{"bias": "all", "init_std_qkv": 0.0498, "beta2": 0.98, "weight_decay": 0.049}
MLP neurons of a small language model. Each row is named by its layer, matrix (down: output weights) and neuron, and shows model dimensions 0-255. Each number is 128 + 32 x the weight over its row's rms, rounded and kept within 0 to 255. Numbers have three digits each.
Before each neuron's rows, "fires before" lists the tokens most often just after its 100 highest values on Wikipedia text that the model never trained on.

fires before: " ", " the"
L4.down206:102113101142098134103115114136156168189074125138133155098114098137159134100172102090141137163096105110152132149238116134195127101150148123084156145115103124125136112117133139121109137117209139104092108160113121159148100146203113114128075069188153113171154186094164132159153083079073183134148124155157160174157120136069090181122120102159155131111109096100140107092135093082164199121137096163098163140145124170130105075089071150099164098142108127117130181150130139076147147145105099171152105127111151150133184140050125104121143147170120158117159110139098119091084193153113067131107123121114153136161107126109110138151116108167140168098092108108134185146096204131116105083130128119132173065091189143197130108105091097173176168049063119137076112119101136112118149178054133

fires before: "1", "2", " |\n", "3", "5"
L3.down920:087082167146116105091162103123128255123137110100112156124129150154060167092160141126114131128084150124093145115107111145168179163158120159107057155125107131145176119123113133116186047154080175111148060093144140119123141107160107107148104129103125164178094159137170107123134095118167160064204129143123124075128147170117146172154078134159119118187144140150127086131142154144203100123140102147110145126178125135160147143130104094084119137125150140128095165113092118127153094198134116142112101097177198104122098091132199155164126110176191138072170105168085062110111083096152130117117147071091118181154118126073106120056137139128136067053094095139159099160176163117094126091147143097163134144116107148124133118114113115180125160125087067124050140109109130158151130164127109

fires before: " |", " of", " |\n", "ist", " and", ","
L3.down997:201090110118146084153160156100078115095111143111193146127140114096160124102158126144126162145119143126148174093046142113131130131204123209107136126126122138166101182152120148143126163165173102087126178116153181120103066163130129142149093123107125155070131140147105116187137104085100123142104110129120104180093137150122140074120129187145099133152104170166152100120121138163094113157093097128255105135154136109163192127117118114084109158144099067117106131115131069076090155147109113132124147116146124111128085140138166103155139151074149131068139122160145134176124111134120082129089170157100116127149107186142162082176099031115131148128128143059101118123065154090124145174110095114071108073131125064099129134103160118141090091128131195152150109123123140241109170134126080

fires before: " to", "ural", " by", "ip", "ure", "is"
L2.down929:148081124148112130094155173084224194093159083068096123111124142093095118163138106124158107086159106143117151074085119140191115109107081101132119096090161153085091108133152108190154094164096141152087109074150149063080186117116092195132128131045121112176095104162150147145131081115080123185176130179177129132095130138144159104092117100086096166131122074106155101171096128186218097171116074142142151130106160095191116151102141128186123126100118183132175134102152122053092096150177149086092105111131143119159156125137134148094111120112125183185112070147107137145190130172127121152126113041124133089117123111126105158153142064094167155154118183134134118145154130101132157105147127166095135103145084170112125149186163101121152098108117118108156090099133127132122148144158140

fires before: "2", "1", " W"
L5.down887:052117148179210115139127081123119181103060108139091076110109131157149155089129148135110139150135136128163087159207098146119120146094136107135113206123128115092177110096123088060160099150124139156138040168144137055129089130148160062176140114135120085118133121127124133194116131095110143143163111106146108142128130098096103093126097131139146097046122196133134103119143115124147113121128152166118141097099174163087235128118106163160118099163076159156072140153149141120152133192115081171112135130175148118111140159147146104114152164170126089072088120170120141146119149130098128064143103100136165106164115097174167054177181133118174135110135139162087127162093143181105123118168122153106126131098131062143141158094069108152127168147164097052114179135136113157125135156046122

fires before: "9", "0", "2", "te", "8", "3"
L4.down856:085113158205107196144115135108155108117159121138190110110017130196175152168174194148161114108099128122104115189151173165151134100142169108172180063134164149128124121138116156164110132146118099140128093121102128166194114162167130118125117095107137162120115119099101124140118146172149082124083114115104152115144129131128151110189103115112101065172124123091149140163135112139150122135155126158101149097067129200075103085122109106124097115127111101056074128170144128134100091131132088154147149108132139162147071118134132090124106119141092043162096084135089161185174151149073105143118141126049066139161171151120165127136125112151202106160152068082170124122122135136093164123116046148060167103109106141152165120146147099173076110156128150119078107126123071115121062102161145

fires before: " is", " |", " was", " and", " |\n", "born"
L4.down529:134193122142145133094082122137190151109107111136096109122131108166158135135101154094138116158166147117148094127178151170152096103096102091074118156149091125111167085108140118129145099177105128191142125134125107160132142133171128094143153085121120141128186125153181110124094081093143033136100159089156182129146095149103136143177148099159187130177154154153195116127095087128130157082097116159062137171106147135083146065153085158144162129111092103132132071114109148195117121119140043148182073120101107175103091116092165107135123145119083222115173177058146111094075151129084173150076117134126144193143086099123174181203144136115167214069095073129158122106101129139118114086102127135099144133136138145124145141132127068131124163083102124099098103095186175151129121154130116

fires before: "-", "|", "=="
L2.down357:168145141130200105120073144140105157090203155065112167164144123152152113162127126086119128143138144142192144135124118154148094085175131134170163108140052104140129145115167172093088158126076154146127124184060087136149059078082142115091105182160227124085131070059090131118131110177155134095148115127133128113138151134070114124131065089057120149165166083094164140133120123072142122138119211125097132118142081120097086108088118123159137117133146104127112151110166130173098109171136173139106184143102110175124108093177126131065137150116126121138121131114156093078141107143174095190078102095103121120147105109104127168109146169137133103152149115110156143087089080139106152119189121233096103125150161103161118128151153180174116144215097116085118164123087130126109148108137158

fires before: " |", " (", "ay", "ist", " /", "ic"
L5.down484:102137079155172194088193166134119096091131098115156104206135143149223232171137116139084106104228167169114110073138146163149115163116107087150148111130116110161155137111207151149120116118120118134145139156143125098186118151146111059101118135119119139102109147135071119155081153168099125140094180128123148124163127109082151170134122119152079114130105166164096115163122117081112131117112087153102145078104086110064083174147101130103131131090093132079099173116159149117150126124151089149137102103129072131113091114116192093098212065137151089097173060123113154173091093139078169110107133111124135132163164142117127132150148154139134113115144100118130120132071121130185112114100154143121126121096135088104136087131089171160163153088169141139010164134181123139156106075118120

fires before: "-"
L3.down184:136051103116150113115132115138113152085151135114093145153182132189199125115144182073118108126129164161141192121134080155143160121130126143087122188158133193135119084142127114080176115130139077066122146125115070149178074161147134133108096109141140137104091125100164144059090093107121065126139096104094118152129114149123121119131136149187118160158147148082138169109138139094173146115140113113172122171044072121101157058095160064128121126190121159089084159110139070074196104111149147097159129142132185156104139084158205147096081165104123154139154150088140146187120117092103101132079149078155134128130113114143137181123152086173126147138175183132066135174114163141192091125116075192115139140118107116132164106162118119122077114095144143152067090139128194135067106104099141

fires before: "-", "|"
L2.down667:108064128126101130116164103135140105062107126069144200113180061124111117128128112084099084147107126142102129140101123137176128140129151100108117150118136093127154074145107103164066118125106103151143149110136100160091109202089152133065121113130099168118084135106109114118114180160160121165114135167048159125134126125219118169146094119178124106126111174181204156119052137164061115045095105186109093173099089166107064156182153112164131136149151070115141146082130095113189123166172149168109100195085142086138142132139158114122121107146144132102135161113115119140156156136138108079162113138110185114143120112185139144156105100122151153144156142153055075134165181104156162123031158139112102156130134124127127061120118107127101117087144104155117075171150148174112138140204135

fires before: "-", "ual", "E"
L2.down677:172153115135138190171111103141113152115158069111117094097119151163124131081147112178100097163108082118067132135134132080145212179110130107139093116157163144106116116126063129156145124186094094076140188153151143111165191188125075142148115169124131215124125140089204062075169102166145043131057114105092148137201128119174119155152164177159151165169122112173135121107121146118154129092176140083165095150103138139137144115118075132121139119179143145085118081173146099109169143099133101096091170132089138111197134133138140200107096107122150143094122172116126115105143117103122143084161137109116132098128162140120139144137091101151153123162136212132059114170118108122131174122103170071118140100088092087068136103098104138075071129093116152105116183099087105111172097121153123

fires before: "0", "9", "1"
L5.down577:068095133107092233211137097129186132165138114131108162088183207099193163119178117097126094169145169096060109215147155120131129091137083138094149135172098124187155129114125179171107138152091142144108130148184119131187083116138105147154118103101158169160157109066126134124121153103159128128060085150098134152159155159107140076130111079122148122132084117139117143120103125083154135133190115088101070121151148128077156136148154113130115141119113103115101150130109094168146159090107069106152083105138083116150129162170152151122099103161142120135110048105089147199095139144086125149093161108141098160132162124076112112145139137119154101123140147052071149062135117149065153200152085123078102116158109083117134162146138128164130081151112111103052113151150189129128151130120104

fires before: " |", "1", "2", "5", "8", "9"
L5.down586:133171094085129117101156129158121192138143098080173108113102130120113137184119127142148128121104177129108079115156082093127185141159112109123111109179078140128149122130175117134137126193126122140120117116135163195105067166146150123147162146176070151144152147207130104062115167162151103101105121118145121160156115074111138141131122161124139125200191100200146116109132155149143116145084112124104152177154113156151178177093105147095125135141060087096122071110152093107166131112132133193127102151086160150096145141133157128102111053116127142074116132171090176159194099099086107101120091126140133115149148083092115107102123067110124143126196149175113142136141136108135123169090138096132164123103169084099139147096132091117081105187121086079035055204192111194121202156104105

fires before: "-", "=", "D", "C", "S", "P"
L2.down673:179144086094114062115129162120077120115136100103146123145142073146155072126144118098104135114135119133137163079136105155182106093145128138156099052113106146082141185105191088135082160126104141157129146137089102184148146131141190128120134117134158101172141165141104140078158050197146092159206112090152080073134095149131125115140121062046080146087109111117078111140156142121142196238116116132130133158137140069109137127093102125163142143136176169139129151094139100135059116106078150100143165168087140096199146156196110179060179116102122124185135132053104180111113138124146088177116114138161133116147089122148134145143101165102122101150120151126165161117129086157126099147141146091075153175161143119139118154074150149123140144193125125084121174140144104085114102172110161

fires before: " "
L5.down517:174180139176107110110131190113159150176105117155160111161103179090141163133104061149184129095076117155134137069109145143167113116156119127084130154115133115155128146144081149165122174178143113137179129103122136106067072127098097129147157139146101153157148162144167109103153080151107134173190144136147134147061116123098176202105072149110098133155135170159128084073136160145106130129137112148189119124138162140140018153114148060063094141079094053126068147108098086169140110146107143106086149151144162107170134108157107155136119133113086139048148199143163136128131188011163114155086151108119142137148083128144132138117075151151093100074139140104128200103143146117153143131122132116135155143103144141183108052168170128103131104102105106135094113173126122169088103133128133

fires before: ")", " |", "–", ").", ")\n", "°N"
L5.down653:173144118122127126087173095121147176158146056131160109140132129153107158120115140091115115150131116115117088086140119201143097100099113119116070177132169123181156082158107154123103153105111160157164100129173104193139089102126102123221146148136158111091138134198133058130081099150112132071166097074123087156115131116123100114167062198153132101115153136172140113155125136175134100123158135186168163120163156098106174123090089059112125170135121119135140154191113151084094085136108146099057137166148100154125114045113149087177175143094101144087151140098116079152053142135165175106115189099159155141151134105105133107102139136159131086107129055120146136153112102118105148105150137116184196116122130076161103114106151112175172183153162135036125139102112066132154093166101114

fires before: "The", "In", "-", "==", "===", "S"
L5.down802:141103162125191138105097129128144112135112106089074118153130152121124144158102153122105135161149183098000120149161095180147255097084111148112124105132092103087177121166202145104108130175109136111128166101069136174124152083118166154100140140126172126132124143143144087124124122099140103074157159151173136112113122166061155155141139143094171138135131136124151118129180119092124122077114198124116117087045113133129080166103109126105093169118132114116114116139157101135105137115091149137129189149136163154143190096190185107141137080125111190138150111138200101095130138147164119085080139069130107154132089120134091185094095101123102156174196078116150168121108147133150101148144112095150134106069158210120132065118106134122138102127133114134123095171120130160122099104159117

fires before: " |", "°N", "4", "\n", "9", "5"
L4.down399:096113079128123126130184078041124112116092145153145153106105187149115119104108138112104083140107124127129091123144136117134108119121138152071152137212161165147111114145174128199102153129150146121121122090151124176127161164165091130168143134068114171154127114166175114096074168184143100085147139140027143125134190067135127155148104133146111087164157082179139112183134160183156131141154104128113143168135129120076138179152082052032141164142115191132119110110155128130164088133184134131065105132124117190152076082129128078121186081144136106095090135150153078142125137114143133117095118132142178131128140091134139115141120055108190089099152069095136120159178145097114198134102112118160165078190066100077153103131132106154117110150117139078153119154104083147170121100118153

fires before: ";", "–", " |", " |\n", ")\n"
L3.down351:124153149142090109144126114165146164142175056122146170123137155116106167126125165145153166118154130076161066201133059175232117100095097135160142100058151148161115148107128175160086078142105130094126130154134077184134064103121154139096121121122117111169100180139144150094112131178163100151125112149108110136188097103091150129143115151146150083109101156130082140140119109100153152142104119166103049178109156153102158107117096085134184150180106050132124125175129138085084175143134171109171119157141091108189101103131129139102137163163130157161122159134147056145147082107128152123095129104100116151166153181088150159111101177115150153086161097092143099156105062102096104166156010150098119134097138101123135137075179120122151104178098139148113151151144123110132124108121023

fires before: "1", "2", "3", "ord", "4"
L4.down988:042132095112161165132127120117129151157161109181113117182144176142109184077108149112140126115114166136097100101112089123094100139062080150114090173119078109091144113104107213095195128150138141154136062178130152169109179147114139103153154148156112113153133135160136124135101118133102092084139130081166171134104087090143058096137175131160124082145113177180102155105111165166101091116173163136150144124118179165144195104167107126129163146137177099104112145117121168109136117104144128125072088167108102139093085106108165116132119147139143142096152089068045167135093133088088156061126151163114124135130196130171105110124144127122176109032142063186107176169154071119093128129130113136143140132143146122100122170168122115158040178108157106083144105134150140190167176178108097

fires before: " ", "5", "1", "3", "9", "4"
L5.down559:098141068110092010109127110168165144199090134151161132150120088117095152148127082067088097128152107120130146108093066132110121114107090197147070160139210123152134057153181136123139178100094135211189114135095132133126123062196147057161122149117163095123094092122107119110102162163146138119146148113087083115138108108129168134158099134167117110161162150152164082145161130152175129134164129173101148141157158158155118064122091047102086134155096075102154121112180174093127137119098163169136124159096143116120133098128109157209138133163111154091185153125132116124113131140171145105112077135115162193123127157114101148105084118155123115144137108134088139094115136117112172151140161080193132117183116109170124119094138114116210169107127120088127122115116102107179094060144163

fires before: " ", " —"
L5.down91:140120134143063096097133157151125147188147077129147134216077122075154154111106098121181101131086082140130120054147141119120111102172151132120085106155081135169147142154129103154125140222133120107138130106113129124066130147114076139114151139157064136180104157140161101108146125095108099157158184164138169114096117104118147176131098162125133143182156179139171087076118158168055147108140086148173096148140159157149046148143138089100115158129073103105122156124096045158109152188106122166105131125147140118144129109100157133073157156100180153075182154173157151100149182004135086149074154104118154150122155105118119103129122129156147130084130136115150159118123174145135128108109117138116143120123161128126108044124173097120084118111094103075135141180079128151053183162116095

fires before: " ", " N", " M", " C", " D", " R"
L5.down25:117144131109081136095157182102128120162109097152108130111162143139130147130106129135098133139039119167104095156158146170153126155192081102140112093141067114140137118096112197118129144102123165148110112085092108152157120156070106173142137140157148177190121151201155096143131116098123126177118125094179142119122100080084117210144133151147129162108136153199112145079112128125128174102069075192142175152089162213142059130145142137075133203122152105128116076174147108111090113168108106152114111137084103100102106124093133106159138124123096200074168149149168121075102166109140093080090091149122116119196125126097146149114087109177175139103118113077159149150098048145128136115092171141154181154089164164097094116132151128120137124076161093130128147074130134159106129134159021

fires before: " ", " the", " June", " January", " February"
L3.down114:138127113154100108162100117118135194171154162168108094159157089129163110147115124116165190095081094103131119121191151119097069152090098132160145172167096090119103182125147099200190143142079150104105148184128158113132178141109079160117149083143108142102139160120128130152169093037041176103162117155127163112100062100153098143184123080141089161142120140122181150141149132152114080155154106128166139155146160124112142073094098099096123114113146128091077164120150081160114103117123096117145149140140119154154075182105093147165134038112167102144156141095084107182201157167125174147164123088118111165160128170117106142146140106157118158088101117143115215163094165073124075118098135161072121119139075076142106144128119071171077093115141154170177084146105086142126153133113135

fires before: "1", "0", "2", "4", "5", "9"
L5.down628:110164121085137168196126123164156131126145109161139107132190152071112146091091137153055149081161111098104151163106137131123168064135134122120148125164108083167030073149089069117101112163101073134153069117129091112121128106112133122082087140154200148107119115101123112179187187088089088129148120114147186187150124155162170158092108182137111187073145179133134166104150117120083101084073127148130135134121082154156092128130118162154188134170128118140105094092130042113105141128135205095103135147126115189098090153118138100155129124123099135092179094052137129122097157139109112137103116167110158150156130130127130108075159083143176123136159139166091104147116135166133034138146129145116098136135188115160148152088076084097163148158185128154115185107111138165098113138115192

fires before: "1", "2", " |\n", " |"
L4.down451:063181137164138160130156124131135234148147142161109137144126166125090132101101130112159135148116184151071114152145135111124255116125111106119103095131060125192161108089164143114127141126074150147137079100111103137094131091123102103133132176100144247137131159142162063135106129124132095063173131082069145122104133138112121211122100159147095097118135133121128105150112166137139143139103133092137141104172133107148118097133146104115107169153149091141124149145098148139122104144146159099118107174165158125090099117175160091162103140145136079110167135190152079108146112132105134133129137132135082168095156121119148130121174069131148107091151100110170170135130133137097119122177086138136111114074144138049140110142082068145145125152090071160021114164119122153133162172139148

fires before: "-"
L2.down68:114120137122085127185149090136141152068160083111087119155144080120102162124148117180089151103139141142134164092111070097151139147150117124102067126121172114132134038104087116122168088092160080059125134105192109127141149157099137097109113138134135144089072133110113114052136149108146081157138116121036116154131149089171122145178131166251112116132101150138159142079143150131144101096115128189137130177069104124117125147145081140121098106150118137127138154142140097074240134145205135154087110221091164129072166109191136180123123142105170132116117115156163162145069142145126127115142155084138123083120164098144127089132120099147142169120105175161103128164137206112100162164079094109110126174133120116131154108123112078128112118125167125134107070157130120147100185143192127

fires before: "|", "==", ":", "In"
L5.down443:147154114112191138086122134142137102106170125077125141109145152133102090195134121095090133153079118163064159130138109156158255147050119126111115142111146133097117105141125139083158078124095141126136199122089116177155117078109110091134091180105144138138130133120114107079120144118155089098125137110178110156128073204135130186072124109103121114127135161101125130138115153114156094146124162097093099165154119138146106134143138103149111148167132133156130061118107190144137119080121120143160132141104146142116167126122052200093110179147108187143105165143157093139106082176135158092127110135108100161128146115129114162110144121138164094165130113082114110073164079102182145131182150088123148140051159178103135082134104165084133136141092151108126168145116165086105088103167185

fires before: "5", "3", "0", "2", "4", "1"
L5.down174:148102135118088126115138103183149091133168104142082108141121097095106125110110076124172102070115064142090067126197137135092147125130090102066088137157133121137156085143081180063089102159089165148218139197168121163177079146165130173193107144108177110163114141149132122107133155126090115154185107134116156177149183147145120072153093199149110136171109166176197158108069086159089152126067116136097160103114139102179148121175086115176142125136066084066072077189109094108115136147103139169103099103150129078078150188103123158143079152120123176091115091126137149124117148108123165056116130146111206112162169113113138129092131087157131154113102123140128181147111132084096158118119118086168129133124117125127154149128124109139118149156123133133101190093179105156115135137167114

fires before: " ", "/", ")", " (", "ze"
L5.down473:174158105098082046150131126132109202178156110117082109188159151159128103150139126140130140182057155127180134116193124103148146153172057168162154134128054192140083170121100125116109149160083083101165118127040128126138155164117114136077161161079101148120194106144147150116138187093115133146110138132151135122152098137129158146155126167154124138121110167100130151087076121127135131135141110107136119180183133207106169117038135117104130151141117151188161130142121055097100161124073124165079062128097103116093100114127146070150131119082179163096130079123119101057126197112158149131154144133087137126120149146152149126111139103180143176103123126087105148146136174117144096146123104140118114130149072096071099108074105073119081120111188130056173130167109134145175139117116138

fires before: " |", " (", "),", " –", ")", " |\n"
L4.down466:127131134096147147162138080118159118126110119109207127138167082171139166073098092141158119093190135107125111112165119137145116133153187140153066089140161098135179094132123126220150127123167132129144126104192102157127157141145125144123160165140132161114189183154121109179134069166142136102127125104161140137140134136116108146188127102155170140098095149112146147150113131151099112085169085112105169093126114073134073119081087121122144132158097150091121130135151136159098195109089089207105153117131161114114088132183160139134118113073104117116145104118117078089109142093101089105129154155103082222116192133089069168110122116118159150008064091127147149113116093101066147101127186188065120158120155101112153069138144073155128106118096117117085160133070081130105182146151069

fires before: " ", "0", "3", "1", "2"
L5.down971:136179132123132113141130169130111255154118131141159164089133134075124121137126099176165185173132157128110081118138087093126215108165142100146139153163117063132133104150153167112100128161132080125122120128149131174089099074146162201146107152155144114149165125171122107062105086123117165162080115123136110141165118073080152202103094112153145075168130123115151130101114110140127190153098122161136119128152134152138152100079084105089125173182113086119141147093135175081130162170142136105073126119130155144099137076114171090147156133127102156081142173159110125065154075118123121076133150075163104101163169154079113108113106095109149136160136093111133142141107129133140150102116086155174129074127186111124125098117103090165123158112125091109000110113149123158074126118171093

fires before: ":", " |", " West", ")", "–"
L5.down130:102118172129081143184123110142160161109155109155143122034176138159146143112132173077136089113129146154108075093142169151114129076122161112101190181144168098111156157118104139093104121213131171082182102127151128108078139140131101165167134086144113166148086148141154109137128076153072160048141138148117119126096133109086084111096113170108164093139121175100060105154121156095116140111152155096132178115158151162154118079083182096146132121146115117130161178168071162166125132156126097121099153173137099146104054096101183108134174200136143052102132078125155153134161151130061135132156116070156090086165145141084149097157158117168169107116154046155105199121149138129147099076119125134137191114108097071164094125124151110145139178159113120124136113105118137169100114150098056

fires before: "1", "0", "2", " |", "9"
L5.down892:100150101087133044132159129090088140158117132091070073102130131118161147154134067180155104189113113149123084197126079118184158115105136141200150162128058117131145137155179086143109176134139103176102088117124103135183055143120210104130168092145161131109135171099109153136109084175170076125132165162134089122133131095079149129138113152150192117190105117092192126120091121162186149124139135181130151098085137143161166097154135136133181139089117095086165089171170138184110140148094151156126179097109155121160132123096175142132115063113152137121130083082133118155163110075113111155187111140122146125100099140064109097116090070125083129087110106116127113150144154125088145161166138061091111155136145169062170124118103189144144117081089104149056169117103132142094154112140110

fires before: "=", "===", "==", "|", "P"
L5.down264:101143181154196118135114092117136133108143109144118114106144144159166116147134168102081178092070141183103140143126051096142090159058124154108125143086163113155077129110168132089136120105150146142085107160129069113187116155111166098119141171102130082177183105058147157129151162120123153126147109087136070106171128127108111107159098083046133137106077095132132088203139123094178099147156114126097158140139188099192156110102112113211158075144089124104068135150152122140106114112143147100111149154138125047174107090168140111097117145164130153184203094106115139103088085081130127189180088139111162163108133090138159114103134123097125145126112154106140169103095071146119165143187144134124133158139132148159142147135150110126151060216078132050136152125136158092162171165082121

fires before: " |", ".", "1", "ral", "–"
L5.down986:083145122076143149112134106166044077172150106171117145116063144144168144115119133158169099149119132132170095138130111141144116099123135160133062119147143114116155151106127148117136168130134119166149130102152179139167115116108104115124107093134147142118130107111182132089070089115106100109066145122084080171146176026111128134115157108116214081150115194150200179165097130139128199116171123191078168103147129142145140099135132098075157151130168067101135115121100115097165125141150093143071100130144178105102170119123172140100145072113137159112075135169167074111109148087142147161123191125083120121123082187135113151133073089118077115161142134141126089150148036128206114128104126128109080095165143122074150128113165165116167168089116184098090110154196144176159079104155123

fires before: "0", "1", "2", " |", "3"
L4.down556:084134119119124124137149117157026255107122166108161144156128163116086145071099190122176167152111158149097124097172134134103251098156147119153131083153091127114153145109129150092147096103129120201114133115125127176112089137104154163137155147149156163180168170171140110120058136131190105134099141135107154130097160086152112172165106150132170094165114175140090128116105165158156105172148086105133172090109112142133195130115075150091157147123106111098126077115177112094140172133078148106129074133137117137115073080150143057117137103129145146088116147127077075093134167131115107105107150130088115139117165136123144141112100077122153119073129104156138138092162109115121141108126142126171174139103169139092117115111109115145135169118157106126001107086105113178132095133148076

fires before: " ", " the"
L3.down520:143127124117123064137141148149086156113165164161132154161129160177103184140144120068225138149106061156143166133171137089086080077092134135103125111173140096093122104102136164216113140158127161118162130129149116085155108076131106122099098095102050145125153159138157116095106115137110082139177164127107104124100177077150118145072138127132098124158117173159138168122103124145153105190118106078156106163144105109137137130145162069106140166088143100129116109088165112110143109176144144126129141116092119100168166121134137099065165070067167063125183134129143165095129096130153113070065118143117194132045096110171119134108118026128083091122129090148094173168200169086164136144135136130108128098117059138099161122103138187133071123096158134169137141145141167154146085166148167

fires before: " ", "\n", ")", "5", "7"
L4.down516:099167122164155135153031138120109158172126104093084046201104106154142127199115155124114084151048150133160102140163088141144141103146170164139106102124122119127094154145137091098073154158116147132126128122119128146164080145138147147160150119114168127199093142105142126184139089138128154068077136145143160105122085150128122148199122172117142095095116078076130151123109139071162154108168094114159126103114128130143126111081081091170097096085116101121134108113179103155073119130104119123151165147152132143161172097119135088159122141204162136159128081175133091160177129118094113162196150129075090178154164149132151101146135111124133129134125074099120189164065142158114155169241060135063092057113120174116167134125139129156097104189073112101138154113156110087161149146121152

fires before: "0", "9", "'", "8", ",", "."
L4.down181:098134144159151115156074149102106245069118141133096142138155126135150145114136151125118140162149125141137114146141101195162170087189143056141186113137050052132212126096105185114075148146159132164131085155135119156074160136105113137171110075134207167169159133120106102097105111178121149150108179170115140149131088133113124158111065115170160073093111128128089102095137111064105186096112162113096154080101118196144210113120116103130136105134102100127089134155141160133162174169144123131124143127117104142096107140126139074151110141174130122119146124123090178114156188153118119148160156119140123122108146136068110105145146130172163138097169067115125129104092143128063118156142131155140149081084152083136139149143101086181114157148120111149000145116117134116088127141082134

fires before: " ", " G", " L", " P"
L3.down699:105117148125096110143170136111154118153170130166141153165104146133122144088126147135189162105049155150166139078185134090117096091114123073116189120144077180122129128135138103189112117116145126121143133078097123130118087097102076153027150100161083146118102174154163122105118131117115104116155176131106168090086120097090153174100098145105144102179159165121180113109143140105109151114183073151084153130132187135060055079149119140123131142115138114098129137198131072118137176161126121155081118112131153140154115080079094118115169148094160194069154132192126180100150176053126113139099162143103164125107154136098156083141171127086128124091137184125135104119146144164127137140096165170181171157140189159154105063186159133137108115095095086158104135091058067154094111171126078

fires before: " |", " -", "1", "2", " Al", " L"
L4.down244:150107140076122088140164190112032162139161082100164122143168180163072167123121142120140116133115121139115133123167101133150140153196127151168126202185092176112138079136104172103083139132128140148091139142067098099143173136093157149121140130142173070139120178224143118102132105121140105126112138121149101123109131106122076137146169145143164117112067092136049120059107170165148157134126069119147211129138080130125130117139106194095146147157098137140125137100093127167170083097088155118166164114147191128132136097151211084161150103183108149087117146126130072134087117128118096105120105101120064164135151128111156156114144101154087124070131129133085079128200095102149120090183122125110139048102129179108125077152119143150106135126153162064066189117098135162133134128126170

fires before: "-", " Born"
L5.down549:133132103131089113120146115141107142113130098083147103115157111179116088103146125148090143110132133163098102139175096126141250109076115113124157141122100105105111144133138152077206064126173106078124125073134100152113127132099165148095133112119105199164174152097101062132139085114127022143048139056134101113128183116132151155128134128208131122085137176164131189144136146128137127116069180148097075150095150181188161165103099120135099138141155103160117119133213109106159138129186143171110122159119101144100139178159052152072139165077113140105132072106189118104119119125102143115084125129156114104181122127086147139169152146173162144142125183146163143175170130103142163171118150080119137127082127109137093126090141154098131167084137167160096107174109073112081127153161109

fires before: "-", " F"
L2.down391:145141092123151120153103134125110085117098119110118071126089089097165113130125057132102152121142184160138170126111099143120129098091152125169132145145101120128107229128163106118070158154113225142097044108118109179170137099089170183158138125130139086109137163130087139112117052128119116161160094102143091076114167132188126097112152046109123121111156082113088146134120125075114154193106172155142117153124163110120114096144176144079137124132150190190170126123104084122006157111115161154144099145114098136167105127169137172113160066115100124171136135084117142115111168166172102178151177163134157134084071133144172124170133152141091052149175129106145148116102103113130159111109121140054141137133143078097117189108142146126090163141183141139107178135149138105109109177155171

fires before: "-", "|", " Born"
L3.down988:124104135135073127102159119086101125092115112111117135096134061111131154098104099160149058162103144106140133158119111096129170126089053144143142145112135153141155082100114110155152167160123080144088087090111121153121085205084135084135149105169143125093105153091113116087144114121136154099163129085033115175140189131156146195132188075157138122140153145135159142164093119188124157116096134173061089169073091099098129133132129114089067147128143144165132161097123120125186083154114123107147124118109161186121129144199128180103077190134093123132081173093135139134134119134098113124124112067123112101049137192181151157133112125179055131126148147179164101198149158120168164118131070139138149146123075182157123066153159117134119192125156177174126100089146091147096122139174184

fires before: " |", "3", " |\n", ",", "0"
L3.down972:197124131129108114141142158117140139148169128152128134122123097152155126155123111165150184048134132074132133114101099142155151157110095121085163114111079065169108092083131163144159057113151121150132120142105091133121123130124146131077101107121060145140132125114101172133149145043137110213130074155120137113159117119118161133162130150151138141097137176148139169052151075085089105144056134134144076171101140136152119104144169143149206143107141020098133161172125149150103155200099110121167166084116107129097132176124146158143142092109107191205145081118071150163152092106124158147068123126177088137123149144090104180148076140070105191110115147137170127103040121070123116149130108165055107148116117136146161110135193135135159077125125145179116110134164127099114162122147076